Weights of a small transformer language model.
Architecture: learned and rotary positions, untied embeddings.
MLP neurons of a small language model. Each row is named by its layer, matrix (gate and up: input weights) and neuron, and shows model dimensions 544-639. Each number is 500 + 40 x the weight over its row's rms, rounded and kept within 0 to 999. Numbers have three digits each. A neuron's up and down rows have the sign that makes its largest values positive.
After each neuron's rows, "fires in" lists the words (lower case) most often at its 100 highest values on Wikipedia text that the model never trained on.

L5.gate1087:498468484516449519479485540431486524463461485444509430483472577539453518474508503497498498430490466567507488455464561529515458485533441543563495511585521551516519408482542474486463463593534465542559506530521514505513463494503499496484452527412479510516465516563512503583522468571506521502
L5.up1087:471518551514537527481446465535530459507529490461500531554457445497578536438524520510526504539458450475443421494496484427465552490444493399496527488521548532483438496520534489466485551465457551558530520550492498450487466489503507497551457494495470439458505475623476485472525474518543516509
fires in: "his", "her", "s", "the", "their", "its"

L5.gate1813:580517520546499521520523564516483498530455482493611488466479430542556551552460438516529453555526509514455457526530479463442489488438436442458483472517429564427528553549644519486514450535493563530467540442505503493450510504532518539493531537522510508405559519485508497592553482533536495499
L5.up1813:473449521519519525525459518468588520486585437429429486488436491505498530471482493549549531508504498561537470546535534493557463432466482403546507543463607487491438471477568500516508465537514511557474551492527508497486494415485545472568452509540492512427528491488545484500573510451503472490
fires in: "in", "of", "at", "make"

L5.gate216:519472513490562505528562443536500513570522553534490523499499572575482508520453550450485507518502417533505523484538464454428587533481488465512506519470503502521528509521534412478572454465545505507569596518521432487564511435494476481465555458454468585588512454499454502474510512475480543485
L5.up216:512484538501524472539502428517487490518511485486485575567492581482431447549495516547523468543552408496461575524497509463443475600462549516512520512430535457547483549468465514541517453535498501476604577502598462509553497477472469495513489496431460531549537491525460516524490460464450518496
fires in: "most", "and", "more", "so", "not"

L5.gate605:551484455497501447534451465568487564486467480526529543505512534446519550538513465492474526529501503455505461467460492489487520455445536485506441415504494462564531508542485502512539493504495480534595501492551465526501542473482561538499471535537529506470472499494533500499409488549471536551
L5.up605:521470482563427565530590557512546501535522557408540502487461475452534458506488453488572500485515516471463472508440557533405518569493486527575523493499520526498424487516527500485471517549449502517529472539541474549547463526480487550521523552492566495451511465529518490470500482484549545409
fires in: "in", "2009", "2007", "2019"

L5.gate225:560489502468482528478497482471481480455527510453558510583575461493514527524490509492532499539505453422581420499492515516508440507465493493480507503429503533489490488464527473480493541465519499550480526449447565522519461436488480535498447581476475487456470443472456498591534550486495509444
L5.up225:497412495453507490482510518477559483465534532469504471486509460472486501505572467468443477509461505478550550594535507440475431445475485500500522428466559532472512376448532547526518522478415526468446506486553539528464494487468494512531506541468478536551420460510543438517514462528379502522
fires in: "it", "he", "they", "she", "i", "we"

L5.gate1698:458478493478481530572469529439469516406482541531574508558449486556472513483514505546514472515533434423489622519432518443426480476522447489552431466564478495462497464512516492479437445436478504527518508448505570489497543457565530503508447518465485519525444507483511480543456530503501537580
L5.up1698:504542542484544547519552402446413551441501465524538505522561580485444546546542467508625518514571468498482589552498497476449458486492473512541537510478430486405541430539517447459416429494556551427467494439499534453539485456477486479457535442491514461469461495347482483567486462496605558463
fires in: "the"

L5.gate1191:494541467507515550438550521438584484557580494563530510503494436567475492538532557455547535478526517518538484496526545494500548496414505524509476393527494535480533514459492475499489538479527466481581548503501475521626505508523590504561464441519485521484466514518518439470517511512517490485
L5.up1191:554535525513593548450510532483484440581448515467523480551514465442532485527476498500545506485494506520537506549498518541498471563436490482495535529570520513465439408466519472486475467533491464538479477492504501491524456454488488490498434549502488504454535534550549475514540502513527521492
fires in: "most", "many", "among", "some", "other", "more"

L5.gate369:452474519485491454528448483475487544531532510477475514464512398455538541494460569501628447509432367495491456507537449501473473507526378460506507500522556559477504493501447519478539501447507581500509497534481528449486423445383538509512533481477569538532488540474532468556491494498486511512
L5.up369:516484494497546483537529502461494456489463508450500451469492481449583555514474447499522479607503494490453527532544527535507508487492520529529548587522503444526511472485591406517447506496486498532482507515480500512527492398487508515442462537527567522460465468463484418532414510545553550438
fires in: "in", "by", "to", "of", "from"

L5.gate55:511505452454522461522487521486464508513451519482519557515526518484489472538426494527496463461423535473539571541456616512442575532497470496537465459485549489533545530490585545482508515538477465548554504518490603503565478529548481493520559491545495475453471491431541547413519574442499499466
L5.up55:440465464532456482564516487461494497457545548435517566568515587526526483501543508563520523429424560494545486489529497477506500526495511527599462457503503516532520521511547464440476487557519562538491496466556627508483480485578515577527505493462552429488455520488550549469530538514474513587
fires in: "to", "and"

L5.gate1764:474528517442509574451501426482518540501540556538527480457549436569444456517492444517550450567450509487514492522482516555477496414578513511546518499482521566501445458482480447477562462547477494561490457530496481553479532514520581462561544524488517485518471484513523484421494470449437552512
L5.up1764:502494393480550512595493451542438413504415480412545467548483553542555508564492492558534473483501465538533417557532486415493527513567487484559527446551491497538472473491479497459497500462518443523532528535485498512484487525555571570513487533489444507575509554558535495469492447454552435483
fires in: "with", "by", "from", "of", "to"

L5.gate2032:581439534505516488544456449465498574490501475454509461520500468531472547461594559473571515478498477555565514513442524467473477539470450483550491441470568596506546440479583471450437509515521557480461445441471549422571517444482434498512506536439546452570545488501485522522483438479510451491
L5.up2032:535496525510518457525519492518501461510504498442522539492453548430471584462491539517540547467513523567525442496491556437483583549453531483482471495480528514555489532543566514444566523513511484474484486512541512456497535480497497461553481516442547482520536486424523508560484424483538490452
fires in: "in", "july", "the", "may"

L5.gate1499:522517516447527477593563542518442535499453523457565494471541446515462435463510522529505497473407549447487486466549535467553480442494477521431456509462478565444530504483523564466466510490449467442512410484501486471530479551607492489450555497414497524456481480478544531481568545482515489475
L5.up1499:525539478425447546567455513495455420415483484494491556473544549482445491490544493492495431517558527517483557468483465530525537494390428449505448476495559503477567499441584522413509554507556503483497437484445496436471513495505460560482516467487522535484518466516522495560512520493537457467
fires in: "their", "s", "its", "to"

L5.gate150:530514516513489481512513548508496493551478538524555429538550434437560486504576468562513519440539467577547554547479511444600529513464551546527479453473497517486518497449498474501481502508446538461517444493478522500450521584460604507466537464547474521495527556468437531515460464497464534507
L5.up150:492488484502502483511502505534495474585445523504524535552626465558503432527541491468511561482439461520453514486465506535494488509465541469504567489460492565413543470538442396500542572600508493430505505512572524438515451532481456478526546468523540515546531514555497495568464486550453545494
fires in: "it", "town", "there", "of", "building", "city"

L5.gate562:412512471549491481576510513449566475492447443472515465486471489519514482460434467550465563512503459492492567442546534554443458442506452540586572558555535504465415494478517484494478491476598487512552536486565417554503592488564484502495534496532520555536463496422557403441458544475550469582
L5.up562:468531502491507535535530618556465480441457455584515481547490523483433559535470512527488570483592554470461498473532541520456481474551453548466478441503427446502526511518473532452461535564486482501548506443537451537474513478559478558563444521542499454520474487532565521429438433445513483520
fires in: "the", "not", "s", "as", "and", "considered"

L5.gate1851:522516530465446555530525511593469481522513468523551519557452440551468472484588446540505444465494517465461524507435524446453457496543512536568476507456503528523399462481533509515495501541524494505559603443493509469491507526497548489558505483518474531492476469500465465484505549464452488505
L5.up1851:523592542439487592512462468510500541498496510537510486460456533491558483451509571524490548441537525448497596489563538492480502467474547485493550517470459543530473525554478505554609464540512483460508458453522496572497514530537519541558469467525463498545420523501494520505486506507534495492
fires in: "to", "not"

L5.gate193:484404445496553493470525455568489477526408551498556527527523458518493464492412555487582464473575504457539481535459412501548494435487533545444481486451477553460512481529493494484498463487416511479488539531475446493518586518433524525559486561395461544535493497558478485522463462528568484492
L5.up193:424483499453561498505476554490553571538450456493488535475509445413513532482474499474500432521450473496533496477492450469431453528460485513421540524449533464482473496582426548559485559572537529492547500550490435526508481536472503503488487494527414481504494498528481474539521530508591486535
fires in: "a", "his", "on", "year", "her"

L5.gate1729:516478545531527537511525463420527474540546488500557451553544473487505552462542506501569593586525492487597483460431464475471533485582507527412540494488520537488501549525491522479526480511459458550497433521533528518407522503500506564517420565466488533472416515461488533416482496474478548445
L5.up1729:507522534516491481496510504538543512482508504514473439514537487525515543544486599438444542497436458519484486547463483480454444452501440439537541454420510506493506526471504471467478525520443472534498471509491599569476505545534562581565422486524490448495502450519433501503483433577450467517
fires in: "to", "since", "of", "its", "until", "s"

L5.gate1409:563516539571503520520509457409521411556466497427427505572539455603536436538485442424484541478551484490427462573508456485506512544473450520534514476533487523503482468507488482475533538515480565513457562553469600503459487537468442565457461497544554424510480497448563494526486511460508505465
L5.up1409:532544496559498494524472483482495432515524500566453524528454452494480554478453459518464475490484483482573481525432544453514499542572452549518497505492487525466516458544569501489518546522522416552509505562496544548458512503528497515502515477545494501483497515491398543453492495459501538425
fires in: "by", "in", "of", "for", "from"

L5.gate256:463553434495570532474482441481562529415454528540498471471551595529522543468586400478503537534434399527456451461444512484460560479538555504494500468456468508498542471517480499540496514490500478476498498527488538448449548504571611477540536543525463494532470515509477453517461475527544507550
L5.up256:500562576422503550491456486454542520542521498510545539492505559509492512472427472423528537472541528599464488596487559500486519405557466429473480503491549473516496497535511533530500501438469526464555513508445505499491479434513550510596528479499576496465507500519532550501476477516523567463
fires in: "by", "of", "for", "to"

L5.gate1484:478589438515515509531532418497451550484594470461513536572490447532537488490501468575496565523513460529570538522484503482467542490498533520491567564515487498522503479538447504448499575508552492527486465492446512523482561457505467446519555512487476489416476474436517503564490518507474518530
L5.up1484:446555503460427454589481472493573598517529529521527526532539546519531528459538522511456502456473465504528466555501480477433439474501518480419539470459520494542537505484473573477567534458512453531505529536467509491545533489519416451489505400537489459554509445509506491450560518514539594473
fires in: "more", "and", "1928", "very", "not"

L5.gate868:472523518554492535463552491444570514483515491546473456564513433528555507545483501421513507519549435458501500562475466441542513515509511434505560459473539464516506523474523442469456471519611520486590485475536437531493522529555459441518448497475538492462422564490540554572443555555452456468
L5.up868:533528513597483479510497453468440420502464506467567526425521488472491471514479504521522518467505593539525534463469476494494484506530462471556542525493486496481580442481497526551535532476483537527606554519479423434474512531503399487556542473468475505532515502518429480550484432490505555499
fires in: "as"

L5.gate1685:493499520463459545528507488428520481460499520465459540498489440486410420458437495510474496491475561553492476536505530458497520513499513424461469530520499497549554473517453570503575524437463577567526457513451552495510479491538503528540501479509530434553429463433575426527485492438462506508
L5.up1685:463526517487490489449532528409467485503458540490482475553507461486528487495487560482554479511545445514520403450469524511492518474545522399532496568455602513447421488575591466541524575427486435449545549590518506468532437478499442471556470515537497531430501492481497495572530459474528559487
fires in: "of", "to", "from"

L5.gate1646:507474456542512487515546499497514514444482549560476495536483461471524511539479532481504518525456520515534496445490517511462512515517471515441512490440546519493438496484517472503506516469553520534481477529466397504524535435500370511476494497567519479542547496565454480461532531533525503550
L5.up1646:535433524538456538450477567493522549512467565547553510523529469512566517613491491499514531535526495447522524446510451465458508452518478436480587507504467524527540479456524505437591536466489482503471465544483433496517484475457491512401469518496523514505557518517484531584521443468480534451
fires in: "it", "i", "we", "there", "s"

L5.gate303:508531543369490490485454507459492470515550510469452499494475528467538539501459499501500548555497451502493501490506585473497476532464509520507491507522469523520475499480556489553476537460544458518468538473460514463577570524444460456466422548547483492494450518487486519475558462510523497422
L5.up303:543498531443513491458457471481498485463465547478451483464462503487484517525517509521578548526540487530422492410480542479457506561504479467412511500561509510456514435468500521531543567583496494504507535455438512449513467516488464499484471528472549469453452504465455525529502579476493457486
fires in: "most", "all", "more", "allmusic"

L5.gate1545:510549435555543512577526531578501512517530481514526641495549450437469495474475513529558516509499439532548522468411471500543521504471546464559520483500532534535522515563452555453458561478517485508446510556499515491561487516484480559439524458469550490519408448453530507511459509534440483548
L5.up1545:517537556539498493549436457518476524491445562507587537505540578543525474477584471498576550485568472442541510489589507496610502513472513479427476556487463504562515489496488550465532500534501539418522528483527480511515518473453454486573514505518560519475498553506467462492538441444492522455
fires in: "with", "result", "however", "as", "because", "time"

L5.gate1378:558518610495506540421520469533501415505540485550438593523554534484526527517503480536490500475490476560570524500483500486448465424542464520570556419491458566511547469601515441471564446482481518530509502497507513446480510488519471527562471551479543553525502453551467451503514470522506567486
L5.up1378:436514550515504503503481536461479496415509552530444507449478536418526510502556534519540540463539527564518509497508543544547519550485472521426493423563493502497506565529460477510543473464506511473486498501520490401497548481506485520451546474555446497428389511429468460464540509563540490561
fires in: "in", "years", "by", "year", "on"

L5.gate1339:500455498491512447581496545496518451498435456542490408508497448486558443573509510512517515522524522501474518518549484506501580568499524589517414551492515476456506508469524506434512489483537523544509501470495492547521494488508424541442445475410499472570544552527529503564599573529441585488
L5.up1339:503522471483540525527498508530570483511458501548507466450469477486520412527520492499465481481511453512521408558473502496511542545496495539516509512486546546428516476553491466443555472423506491513539475532495484537489444506546439511479517512535515515531481553479567482460566514548464505457
fires in: "for", "began", "of", "in", "started"